{
  "num_hidden_layers": 12,
  "hidden_size": 896,
  "num_attention_heads": 14,
  "num_key_value_heads": 14,
  "head_dim": 64,
  "intermediate_size": 5376,
  "vocab_size": 33972,
  "hidden_act": "tanh_gelu",
  "norm": "layernorm",
  "norm_place": "pre",
  "norm_eps": 1e-05,
  "positions": "learned",
  "qk_norm": true,
  "attn_scale": 0.125,
  "bias": "none",
  "tie_word_embeddings": true,
  "parallel_block": false,
  "init": "normal",
  "init_std_qkv": 0.0275,
  "init_std_o": 0.00561,
  "init_std_up": 0.0275,
  "init_std_down": 0.00561,
  "optimizer": "ademamix",
  "learning_rate": 0.000152,
  "lr_mult_o": 0.627,
  "beta1": 0.9,
  "lr_head": 0.00724,
  "max_grad_norm": 0.5,
  "warmup_steps": 286,
  "schedule": "cos",
  "final_lr_fraction": 0.0,
  "batch_tokens": 131072,
  "max_seq_len": 512,
  "doc_mask": true,
  "train_tokens": 812400000,
  "max_steps": 6199,
  "dataset": "wikipedia_en"
}
MLP neurons of a small language model. Each row is named by its layer, matrix (down: output weights) and neuron, and shows model dimensions 192-287. Each number is 128 + 24 x the weight over its row's rms, rounded and kept within 0 to 255. Numbers have three digits each.
Before each neuron's rows, "fires before" lists the tokens most often just after its 100 highest values on Wikipedia text that the model never trained on.

fires before: ".", ",", "\n"
L7.down2278:102111167131116144162097124184122131132117112122112082141151130121108131150129104120099174152122132111140124130131138127138104124116153146123161152172154123137114118115138103185110146166081134105115159114110130107151149124170177100116148135199084096112138101121101109106126116131177148130

fires before: "-", "|", "\n"
L7.down2913:186071111153158120142113116112132142130110131122123145112114106101111116059101132145111124124132099111140124129105183169132127142080166174112107138124136156138191108110112142120145131140124120152123066148122116127100091153146141095140160141120078110169076153163107135093096112131119169101

fires before: " |", "|", "-"
L7.down1284:100096095158094100148164124150169089151126095140103110105148110104150115126157141146121164161136122104155119135136122130091158148110151185127106152101068161178162161120092051153108121136127092134109162121127162126097103160114149129134163125085150118124129164129115115120152136117136104125

fires before: " |", "."
L7.down4886:124126158159158087083159155130119134154121150166153144140134097122134094108170170117122126120114140103100114100142156124103096114139139147147137164076130167103106135154133139146125133152156134135137162140113138124131105132119157123095180122156148123117152140170120133137111153141109144101

fires before: "\n", "|", ";", "-"
L7.down2130:124095097115112127102127144143113149099097159116160157127108149108078113118113134125164074123111143157115098088091143133108103130145113104154109145110104154105110123126113135117104117115151105090122118168135154154155122115099124125107128104131110150134089161157105146118123092099137126121

fires before: " |", ".", "–"
L7.down4790:133119102129141098155179126120152111117147146105107120130139099109084130105129119150151115083139158157102127145119138104128182124105141109109135144112126113150129144111092171115126151148148133113145115158097133156122105127146143082122123184155129125124097113087142127153093163156120098113

fires before: "\n", "|"
L7.down2085:129134127139170090158094107144124123154130121126124162107175135116132127137133118128112134161159089111150111127118111105113089110118111128157141115138129159167168199148132134124125128157121110089136138139137127124158145129141167100134120173130112128126127139127137103133115090138128084089

fires before: "\n", "."
L7.down2543:122146135121123098137160110112133128153154123108158088127106126102135112091175120107166170117114180143140166098115181098124114154145112113157131093138151098114063111115173178128162118118107091120141090178114159179149147144123129106105129117158131079139151125108107158110115117152123126091

fires before: "|", "\n"
L7.down1238:117120176148154150129130171154124152142119151075113105120127128134080134105076130092114147086125154123104128133126133113090133156170125115106117145130122192103150135111111144078129151135131114179121113147072144114110127135138146133117129123137114127114135161149128118112141104165157100119

fires before: " |"
L7.down5274:082094132160122106132141112110132139102175117111096124142103188132140126148146161115156110101114093133107141098148100114089126114127120115152216123111140158176127131155113104114142158139096167148111128187110145119143123122131121145106166139135111143160153102127143126118124089148105140134

fires before: " |", ".", ":", " 3"
L7.down2309:116141097144114133126144143113154079140132154102158159133081135093140102120160126141130098153121138136128126126149112117136145145150150125165125110134140081107153158137127129144119127132102106168127151129185125145165115129100111119153096135133138146113133171139136145167146124094140148156

fires before: " |", ".", "21"
L7.down3383:109129109159134114104176142099142129156133131153147110092133129138106107122147154126160144151134115113167139151126147125136096161129104156114115161110158143134098178135164117150181138069069145102102159157080172116122163090097118139138194109070161092137073106113131182133157125096103106107

fires before: "\n"
L7.down4062:154115108152111149108123112144134161109140148136132126125136153132109122150155097132087082120142158138129128132098121155151113055106146096082137130135149138146114101101125114115154112142143111127101135134127063098124163122122103128125107135145088123125130137112134133106126097174124153125

fires before: "|", "\n", "°", ",", "."
L7.down2171:142129112121150120120106123139132151121111097147111111123096145143093107122144143138135138120162132169130107081163154148100089136142127124165170105148162118115117145107126127183060132077136111138156144147133149125110139160103103139133129127200115081105180140133119159122130158108141117123

fires before: "′", " 5"
L7.down1488:131150123139137179164103154127144141152163098167095104127127132144153141098109125107132142161135142124121130136109153138128129156147085148145093124149124160126127139124145082149150131169121148147102103137121203140126116106181168150138136105159144153086125125140139096153134111133126130081

fires before: " 0", " 1", "0", " 2", "1", "2"
L7.down3640:138138139117147142119067123111141095133131133139117120121104172106155144085129136117113127168119122091102163118127125134135144107146146114133085118089136147150144145129081096117132156135068135114119129123157157126139107119134145164173052136132142128070144164109166126099174136100128174126

fires before: "\n", "|"
L7.down384:173119130162101099091111113142123099158121123077136114116148113167136117098134122100104162167213113123146082145125143144113159111160121122090141110145142137161116160145121166127156146119158121127118132093127132096101176146133103149134126120183176136146119146134100157123116141131105098093

fires before: "\n"
L7.down2667:174090130119121135137127144147140096135144159133096162090158100116152119090126085115085097135118141147127129093108152134139136128119101153127110131115107150065140087123110133134107100110169112105132163117076142127099095151080083126106090129113088119154151129137101136115122119118136075094

fires before: ")", " (", " |"
L7.down109:176121135167118147101175159110141123149131103153134111122157106134115102119081048139120137134135140091123168102094123094127145181102157160144098133068128120167129141139127159147102183171125105156171130124161115101136102099150120168168101123128148156185148130116153091098104146101120114128

fires before: " |", "N", "\n", "%", "."
L7.down3605:132136134112157101126134083109156121075123112179116090141163134095118058143113127144133130143093158111154135154126109102124134116147116108149102137119142116110124150069140123117132138172158153139135163129129150111154121146075099158110142146101131099119164174091110105108127111139083162161

fires before: "\n"
L7.down4340:135125103164123154117113138136101140144120106147147115098145129134138136133158089078075125152114123122131111136187186132128070105121172152072146146102141110147146131119117115107136099123171125101133154095131123142134122112145114118134090129135121167140091143195135153159146150112115136119

fires before: "\n", " "
L7.down1328:163128137103134120115134138113209156166140134115137155116126129130087144167124116085164102129120108122153135135162156100102088089155109153108136147161145141136176143132120115146119112132149122162156070093110146111101123132091152101155117146104112091121181097128134159156120119171109151115

fires before: "|"
L7.down1866:148116164125121147137123109133141106097149138111151118120143112148122096124100103117151120132143150104091143148141129110141160120124132121095109163131110174070112131133140119125106103137123128152128132172098149138127161143124149112154093108072126151110167132125082098197090110115152150128

fires before: "|", "\n"
L7.down4578:140143103136128132110096147109125135127116140119117152111140121147098142114162143093156146170105121155124105135152087142116165111122111097115142140115082112125139120162126137122105128106121110101114152126107139158092160124115077087158105146148174090112133128138141115091114117150127108134

fires before: " |", "."
L7.down3670:101144102124151113082136149126136092110175107100123112133116126080134132107126173122152100107120126119118161132133121139082132132184137126123148149137102091119165135086116121120164089104119146128122111146133122115130119154118154148108175112092142134168089141111122127169150100164157125115

fires before: " |", "al", "1", " 91"
L7.down3206:161091133117156146074148151103140138139150156137151112131117118124117088130137162159109109111159114120146132165101122122063101093131114069115158109104124162120132107103117090140138148132099109116116132136128141153128082141153170104120126109125140130091139138092074146156114152135113145127

fires before: " |", "."
L7.down3414:131142106142099119107118118161150145113116145102113144134124139182148151118097156129116152085091095106122167141108121123115138152125157126125102142139144117115149156082132137155117120139110158168107122119154127126100142138150097098128123117119123116149143185087135122144125165152125125086

fires before: " |", "\n"
L7.down1219:100108133068090151132079128157132101128105118110120135089132133121151122095098148117118099138086146139147160128151149118122097163131109123108089141155131105140144113116140136118109128094132094139135110137119121093115156102093091122133118133109137125137127153122140155137089155115125104175

fires before: " |"
L7.down980:098136134090158150137142156074123133155120136096150112114155102105126100145164094136126136157115129172104111100101129089118153138111128136112121145104137140152064115107153122162107118129143144133114108151133198121153120129162120122124129130128121081190165152102113111107134141129126143126

fires before: " |", ",", ".", "–"
L7.down2322:126114126151120125076150129120157100125086125101114117130163106094113121127111147114149157149130149111143109080106083128106062087145115120135109135145109107156052129108119105117106133158182166120093109155123126157127137132142104103141159162184150152155108111161101107115154106162121144116

fires before: ".", ",", " and", " to"
L7.down1786:162114116127112132177123141118134127154169119084125149149158153165170146116104124142103115151126138134111135155127113091139132167161107094131089103113126117069129131114133127143099198105117177140135125128150106170122154130129106157149116150129117150125130099109077151162156122142143128156

fires before: "\n", "."
L7.down1525:109125121139126120083133146134124127147136101092092122153148117166143085129129115131161143137146114144152122120124156120150130106078124125142133148128106128138167111087101145176121125134106175089142143124137091122109120145102140125107088145085126157121101135136101144112135129124160109155

fires before: " |"
L7.down4212:136115133150063107183136162162188098151160136123138118157137149091083135139109149140132109091094165071133144126098152134129131137131118146146143128114162060128139127120129100164111133175134090168118141126095196159151132121122141098151134179135168090107181168111070116144144110116115099128

fires before: "th", ".", " |", "st", "°", "nd"
L7.down3081:155127154185133161092152081126098129075133128148117138154157049111119143094146097112126125169160146153109115093112158109119139138143121115139122112158123170171129174109167141135095136157138148103141136075117130104135144167103092105100111102089147101121184124129133133173113123112100153114

fires before: " |"
L7.down4794:164134169129165140110128123120177162145123122104132111116103149147132129100135090126100184119134081090116098147096122136100144122143162117151138124117109159128124125102158119128106196113128140152094136137140156119140138150129164161141144168143150145145126132116142141144117131117120118107

fires before: " |", "===", " ===", "5", " ("
L7.down4832:154129129161172141143150171163145129103143100120167116142126143132109121141095125124098138160116121120152160111162122119156089134076119153123127121122116069150135138106125172150083146125106129126114115123119131163123093138150096119116121105111126095104121123153125095131086150086140135135

fires before: "\n", ",", "."
L7.down3250:096148087215128174175127122085149123127131131171122156113134125075117156196125088099084144149119130094113161171142094157131115151145144114107152116115127105148137131114165136096109106137114108140163094114133108115158135149095109186114124142137170131127138067191149126122116178108131134156

fires before: " |", "″"
L7.down4700:142123109135103107118098136136143147142110129120102132124134081125143102166134138143134124134109146149137080102127146083100124150124143071145120112127159107116131121097120098109109129129138190147100114105112081129111149105109114117124157158119101094165094201133163123124144106154093144123

fires before: " |"
L7.down1819:122170120155161115126156180141109142141149143113121168148133137118121185095153150139164118191108085089114174121164151135109120145137134144168130106133124114115142143164167123132098145144100112144141139117118114110105145129139118104128171149098130124134152164134128103095134169122124126136

fires before: "\n"
L7.down2157:108112113137136145126142103133136106175079106129119106139106153094127156131065107122133101116125133093160117131084108122144119152170134159137166141111128112136137139153115080161133081127120125128123034122110141178108107123109086136120138116123122165129147167159119133112131111100102143181

fires before: " |", " Division", " place"
L7.down4680:122127106124137094112134193133152113088082085190105146114139177134110068133137156127151125164120124147136103101107143154082152127130104116102054120160143129131137127104151111090116089102123107111150114093131108149117167092133120128096134164165112083152153126117150109136095128133113148160

fires before: " |", "-", "th"
L7.down4737:124105109145100111141081133144154142154161139163161126136135119133140160113129100104123112169153138134146129106122097106165115134133104114103137124130124139150060110130114083200122128147162126104134124135099135085112117180148123124141133148148138105125133195128149135129126107096140159128

fires before: " |", ".", " December", "′", " of"
L7.down3505:185147104149136112130159121130139100135155145156144092126143114133121106130218111097138142129132125103132108123120091123065119137121139105123111127167117143121120122126105097075097145153103086147155157130110144126110154127133175146163102138101114129150089151122125149159120082088110148139

fires before: "\n", " 1920", "==="
L7.down896:170155141109138154104106133068179143136109163117163119121144110136133100088099140153084102087107135126133138108090140131144075130111160110124130166104094139065153137099104119165148133098141141123094145124134142123158107117184149144119106100130149163123140124071115136146202111108157159136

fires before: "\n", " |", " ", " States", " Total"
L7.down4630:134122142124115119159137125107108167115137125114137142119150164102129090107129126115129122130122084119164099104182136108109151100102139096123129153130116104130154104125109147143110103105096160120096133138132127129112151094118143125129113142119158153115158139127116104139103128108136145100

fires before: " to", "\n", " |"
L7.down3256:095160148139138154114119097143133159153133142148113102122137143144107146142101108112148118142109133151134113121126167146131075115131140146146147095142083099107130105136133134136150122134126135100119145138052126122134134123115165123090149119116106123165116125142127137123136151095126133133

fires before: " |"
L7.down3537:137124185091097195064122124175124138134135118176167095135123121124124128129130142137123123084126151129145133129143156150130123149122108101108165129116132131096126099092137131134130155150134128140122159130115146165116136151135106094158130146099150120139125137080130143111145113103123148135

fires before: "\n", ":", " first", " medal"
L7.down2049:115142136161113159150132134076094110096108122107140130152136124134140143083127146078105122103089081151128166117151101132139103158132189141101104107169133115116126138118095100168160121152123132157128083143085108114149147164108083129153137166119138111110159080129155133099140127118120150149

fires before: " |", ".", ":"
L7.down514:130135133136129122078161147116153133104129097094158162147107153095137146129129105155113156149123132135157142109143156112130121108127149104116137127108171125126123130131126144120119129135117109122130122091165170093094181090106160141094152098170138091162108123115177118153120122157125139105

fires before: "3", "0", "1", "8", "5"
L7.down3268:119151149093157132072109103117142139166113107130163128154096141137140139124146141103121076125137122113108109130140123144135156083136082093101098123135072140171110144146110111112082115108125161114133130152120131099170144123108124146178097085143153137115172143164127156091149124113154122145

fires before: ".", ":", ","
L7.down457:165127099142141129124195142112120150100114123107157134128160128136116122127166119124131123117142177129123157151117140133143125131139139117161147112147122142083113148097112162115136133132159115103173085149108152107153076136143139126092163066156132133139139149127097122111147071160141123124

fires before: "."
L7.down4451:122130150143133169095163097106120144145157121162144127142087122143135155090142120096178135135136175124177166139150103121096131131107146086125148130117116176095116126160132166110143197122115111131143100160112123128135108153137085071128134104128124147135088116148113135100133122141167139140

fires before: "–", " August", " February", " September", " October", " July"
L7.down1357:217150142091114126081126144093111115126092149145146143143177142134161139094157142144121129144148135144153127141148127135151137118115148133111126092176151173113154104110095114115149120125137147094133120142121165122182105134157118138123153108081144094103159121110100117110139152140152113107

fires before: " |", ",", "\n", " ("
L7.down1085:135143123155135102087101139117148162104118113119153093115157125103127124115121092121163133124103146121186149140152116100097129130138108116138190137153140051189157094187107110164163103173124089119111152134065150105107135149119097119129146119182091164140148124118131191094168139139131115132

fires before: " |"
L7.down3143:153108161133144130126132150113148111111132132144068097135145104162124139107130102133149151084125128149130134093081132120158115134117149142131155157117138128126147159121125156117124092118134134168133156156146135123130167127123106146075136146152118126142089070094160111121121149145133084111

fires before: "\n", " is"
L7.down4847:108095139122120133113127155095154127097106141110122098124142132138131119122135110078113140145114122122140112090094076107115139121118112134100133129120134111122123134129128160115116124141135143126139126131155199114100093180109139131113166144136138137119115119143123131121142151152099117100

fires before: "\n"
L7.down5255:057180090105137130152111109161131107116108154116077099147126118143127123178137133132121175162133167120178134127163165136087155156140103132145120097146132171146108128158108138121109124130125116091103158138114140099136128163122128146109136101128148152115135125165130111132101113168099119141

fires before: " |", " A"
L7.down2629:142114092139103122150123142114110155123129102106131134147114133124118091152058142132134150130128160086146105122113136152142163147111155166124139154145115126146082151134145099131108170090110123129126134135136127159134153113122071136143114128132159105118099134132114130126135127090128146114

fires before: ","
L7.down2178:171116144105148130101143119088116140103130150142111105113156141169123125127106115120086117143115160122060162152120094124153121157119151103154188139125084149108165122129135145118118162152112137113099132149120095136140128076171125144135144131127095089142129139131137118136111142104116110143

fires before: " |", ";", ".", ",", ":"
L7.down440:103118108125131119115164116093118122160096149119168149138139138188127146115098148144155116106111147109123160096147129123100131094129101146182114133147114077102125109145111127101112151128131169163137107091136160141094138135131141147101176136117102145160110139148115150102118119126136137102

fires before: ",", " and", " |"
L7.down3904:133075105133134154136128141109126085138145117130165154155129135144130123173101117105109107115108129141166142161093134127134164127143154120145146174128130177123104110148150145072132121142095154111117102159133148162129118095164114168139148115112107119120134092163132143125118126090126102149

fires before: "-", " a", "\n", "3", "2", "–"
L7.down5355:134081148144155142133142148127129141089129138127165110124134106121094098119120149115121113139145137142106132133083194173142141150107160160117143103169103143133137119127121167150142112108155102102103131136118109206124122145083155118139154146125154109090101140134109131123092136128113101125

fires before: "\n", " 5", "."
L7.down2588:101122105129113186188115122111137163118124098155126163129120125132084113116138137111114108178154122081142129160124148128132108144108110147128130137116124167178105098081123153122106115153073149135119113131163119151155138175143125181146113176162141101113139165130108122146134124172116129138

fires before: " |", ",", ".", ";"
L7.down2302:104160094109093152149099169136120126117109147150159144139104156160129111118130071097088109131118105143161123198140094115119124150110136112134155110156132132126144109112092100118140113119147141128126099088099089136120119152171130115126139123113166123134176139100108074163137129146170132125

fires before: " |", ",", "S"
L7.down3630:150134082131118129135132129120141157112137162118151136128163141114113075145119155136161089152140101111151153130101109170121136101104148153149127162108112116103147156159153118126114132132167144186111140137130149157134164083125154118137168115160136122135171122116129076123096182134134129088

fires before: "|", "\n"
L7.down992:118096137141119111129143116150128107107130161097090104126118106112110157143109145135138104104148134115149180111133127143147141118148127121166135186103147123150159143135144166112141177107111098111112090127145128152152130125134120097124081171138123133124128135145070144139088151141127113068

fires before: "\n", "-", "|", " |"
L7.down148:136136135114167137134112169117159130088126114079135102139145107121114143129140145155108134126132108159107113113157125112147124065127113139114141125132150087111102140130120148131147151150138142106147096114122101113153081121149090078148146101162092133163181089104095154113141134119137139123

fires before: " |", " metres", "3"
L7.down2351:112123121138137179120090127195113114112161103127100105118091123119148166099092115115113178083109123115117146149153093174131137140098112151152170116130137107116123125106155144159126136136114127108127121119112122116111148131095088130110127128151084127138132142115127074109153090089144163136

fires before: ":", " 2022", " ("
L7.down3848:124150124159143129114137168166117106089120121155134115117127152093102122095142162110161139150112142125140118167106143092192130121114186153102135123126149109144167130074131125095095135161180116092129142146107096153169146152136158141109118113113134165100101145115110141158147110168173110149

fires before: "\n", ";"
L7.down1556:111166086121168147125118134133132138089150151126183120153139125155126088143147099101142155149137173127131073125139138132126113199101171158096104118129112158095059152113132140146103136103120177118127109127133154175154074141156092142081123143137173132121115120101097164118114129142090125090

fires before: " |", "\n"
L7.down3219:090087088138144171136128110173124164139145125161111164083170128099132145165159123124120117138158112092121145133118120177140106105111138090076084078131132101154137138123114107121119119150128159126123191137116168152128153128059113103170132146136101147129155103131121143131127152106171127087

fires before: " |", "–", ";", "\n"
L7.down3106:125134129119114083119098108156131135098140101141131127104170105142137169115120169154159108123089129129119098098117127118121137107156132130133148145158097098170140129104110106103133136145123122131153103105146130146153116105155108128122149119123063120090154118142097119170160105114104122142

fires before: ")", " in", "ody", "),", ".", " |"
L7.down1931:119144095115150126130114138164112143133108154092130134147134136143094136165134128110121124143136160133113123122121112141132124111152113116125149127125164138122121116096082150128152154132085141116098135161166138157125131116134134115087128115122114114134119105144110110119142108166118112153

fires before: " |", " place"
L7.down1022:071165104130135140120145121105138178124148120193107159119117109133138100146148130096124128108156112108127107109103169129098108155177161118132161128160110146154130094132145123146120168120149130142134124130105146115140138118111083101132139100160123152086126129150126082100098126100124052136

fires before: "\n"
L7.down1073:167127133128119154159083132136128123139160141111158127162133113098130152141132108136127161092053098134123098150130150117116153111114159191133141121129122096126153156117132104137131134135112100128152083119105137128111129106146116177106087118117107114111121126099115157138125175190071178093

fires before: " |", " a"
L7.down3798:119153117105150093170153109092123113131163125169161124137150184113146104101136128155158093109055122120080169157135076134100110138151116138121123109127142127151130085095134101106150144162114102119082104157151132092123145069138125119136154145135129143173107120101102116110110116129132143142

fires before: "\n"
L7.down2373:115098132101071125091173131127130150112118104111166140127205124132170098145116119127101138142079119152172092117152129115155130119154117160117113142136076111114107122127116157109146131094138137173171115114143130114122106102142127120091103148150093075130132118126140155085115135163174104127

fires before: "\n"
L7.down2714:118131131146159133166120133088157164087110168113167108113146115102118131104147119104158123144118112139114105089147115161096135096106156146110125128145123156146131094153090085165092150144180168153141107108101106143135153126088109130143123136132143166128104109138086147106112159131107182154

fires before: "\n"
L7.down4217:132076130102118098141134135121124101130122120100135094108141092109107121121112140118152124167108126104143136108143171161120109151150146120136114154136136137160122111103099063162099142166138128131127079140113157181127153113142083126075176114104141119165143110155105111138100130145109136129

fires before: " |", " ==", " ===", " ("
L7.down2733:122110108081112124129145137171146137129155131140144113073139140144130134143160124127100105160122104126146126144125120111117105139098116084146126189124145107110136111088131101151123142095129098134111147082065126085079127100105127138125106138119148107136144154101159145134110155169087160096

fires before: "\n", "|"
L7.down2086:179148130109095141124112134149165145098137143103097170086125165082126128142136092080121128112110116166134131155139135159113085103140129136137158102154147166181112169116095099132101073146088094119137161174134176168135064082117105099151093178134131135091159127164174122120158108093116095126

fires before: "\n", " ("
L7.down3415:111119151144092108107129162123139145178143125108116141113139153129082114108090117136104159130124126101110117098089082146119157114105173129128118093068107091115144163147120138172131124085109122172097125140123144153152150153141122114090111131112119114116154152123112174073106103122113124155

fires before: "==", ")", "===", " |", " (", " and"
L7.down893:149122132132139169120117134126141152125113158149122125125114125097152101125174152131121130117127125140106158110146140111154120122122121141114123106138142152168141172124096157142140142126163157067097100099114142112131084107174146069108154128132114089112099165187125139108127151149084106134

fires before: " |"
L7.down3301:103137071134146118122139106133095141086150148132082134126141134138184108115096157098122094132155124110140136109157165121112109129148126128100140126139118093140145090135150117130115115160144147115115114121105123179142159123120157116139144134150130107091160151117124135147111125112126117102

fires before: " |"
L7.down3333:091106144133146129100115143133159141165123156171119139122146163128146087125165114117118098129131135123140129126160132096120102137154159168124131205136139139135115089130149112142135100120116156143156129126109113148100125122129105106133120112115139169121136146142129145146126112135083138099

fires before: " |"
L7.down3296:130128127167137127120106130119118082133161120111132117132136133153135143065201139118146163125103156137144115125134104129061116139148122128120200131137127162127159138107139171142150139103122107146104162106147175128128124143146088140147128221126151107093127138149147129116164123149135125139

fires before: ".", ",", " of", " and", " in"
L7.down4618:109123102145104146157138135102152114146135134148093170153142124122129112128147171103107127063151088167106101119120092140139138128123161138148162158114125128117079116095148168136117127121065131164130138126153134092070144099126129146130113121133136166136119117113122178142137118095136119115

fires before: " |", ";"
L7.down3357:162175110106166076144140142143145166186138121141116116184093143141131120085122069095162114073103139145142157161151173149142145127172124102124121157137157140152138116125126113087114144174139136107127102184144157151097121146108135103112123121102107143104110141105152156147129112153143087103

fires before: " |", ":", "."
L7.down2975:125123142137135121181116116123146099134149158131133150117112147104098095110111123153136064178088118136126147119110124119120161120165101113110132135126143137103119123130108144137162101075039136148134130118151135095116076098131071079112086094112144132148116117140165123093110087171124168136

fires before: "\n"
L7.down2926:164134102103116106116131157071131158075114136110109136141128074131109094123159154092172083073105100120156090146110132191116137146173083112141061134104134159116130129129089128105144109117124130112098117157109103126136103095136140103162100134131177140165136133140092120149136144152108082123

fires before: "|", "\n"
L7.down5005:123140128195151143141149121123117118119121127123146107138179160169085164111123133106128151140145140155144107117066096142151152085084116168140084139141147110177129149135107130136145148167109119136145127111172057079151124136141072136193138130137151114146121115158137149133127142154115102083

fires before: " |", "\n"
L7.down3967:108090153078101111135104169136164106119180121145122144131122138168160135084117176141183181168132094146154106104095128137138071148128133158131119140149116119156094134099104098122164128150159151161144129103129145154122100100090141157135178122126158138132133165121151141142110187118116124128

fires before: "\n", "==", ",", "==="
L7.down301:101111163133135145110126126119137153165145128144119128183109102125131124121114136104116139086115094119073097158145103134138071135155112089149122137094157169114143113113174141133138137156104103155130116166123131182126079117149131108155106118102106174111104148107129122127146155112129152142

fires before: ";", "\n", ",", " (", "\n "
L7.down1520:183117128131107133149117111140141130152180143138126075109116141128135133117091103126105113037088137156123157117152146114128117093164116135136129166126118117102114124115140107123151090159115113110165130132158136142122126072124142104124107140139073139150128108121101144097103085083123129086

fires before: "|", "s", "\n"
L7.down2409:107151128103123124150109112103107120114153105132122114094118138202149149150096088161158097187121124134139106136161168182137133160120143132138102130106097114131113101147071083147146119167143146127118104127118134108121105149139132130130107152143107121113101165122119150095110137089099090107

fires before: "\n", "21", "-", " 25", " |"
L7.down704:098118165170160116141121120150152197130117111158164158092165145107137126154137101120116158105136119135146148143128140137136143094174161165138130114144131156134107128149123094117118101161169124110087127121102099150188149135132172134124171113156169156134140146162103159140134148135113126097

fires before: "\n", ";", " |", ":"
L7.down1850:101136152122101153085124112119142113105149121145157148138141102128120107123121069099143076139108108164144168107097157167110107086121156097104177177146154111151139154172128138130108175132153120102106111134151129123146152144086158136124084139130099097128138126124131143121102156138142132141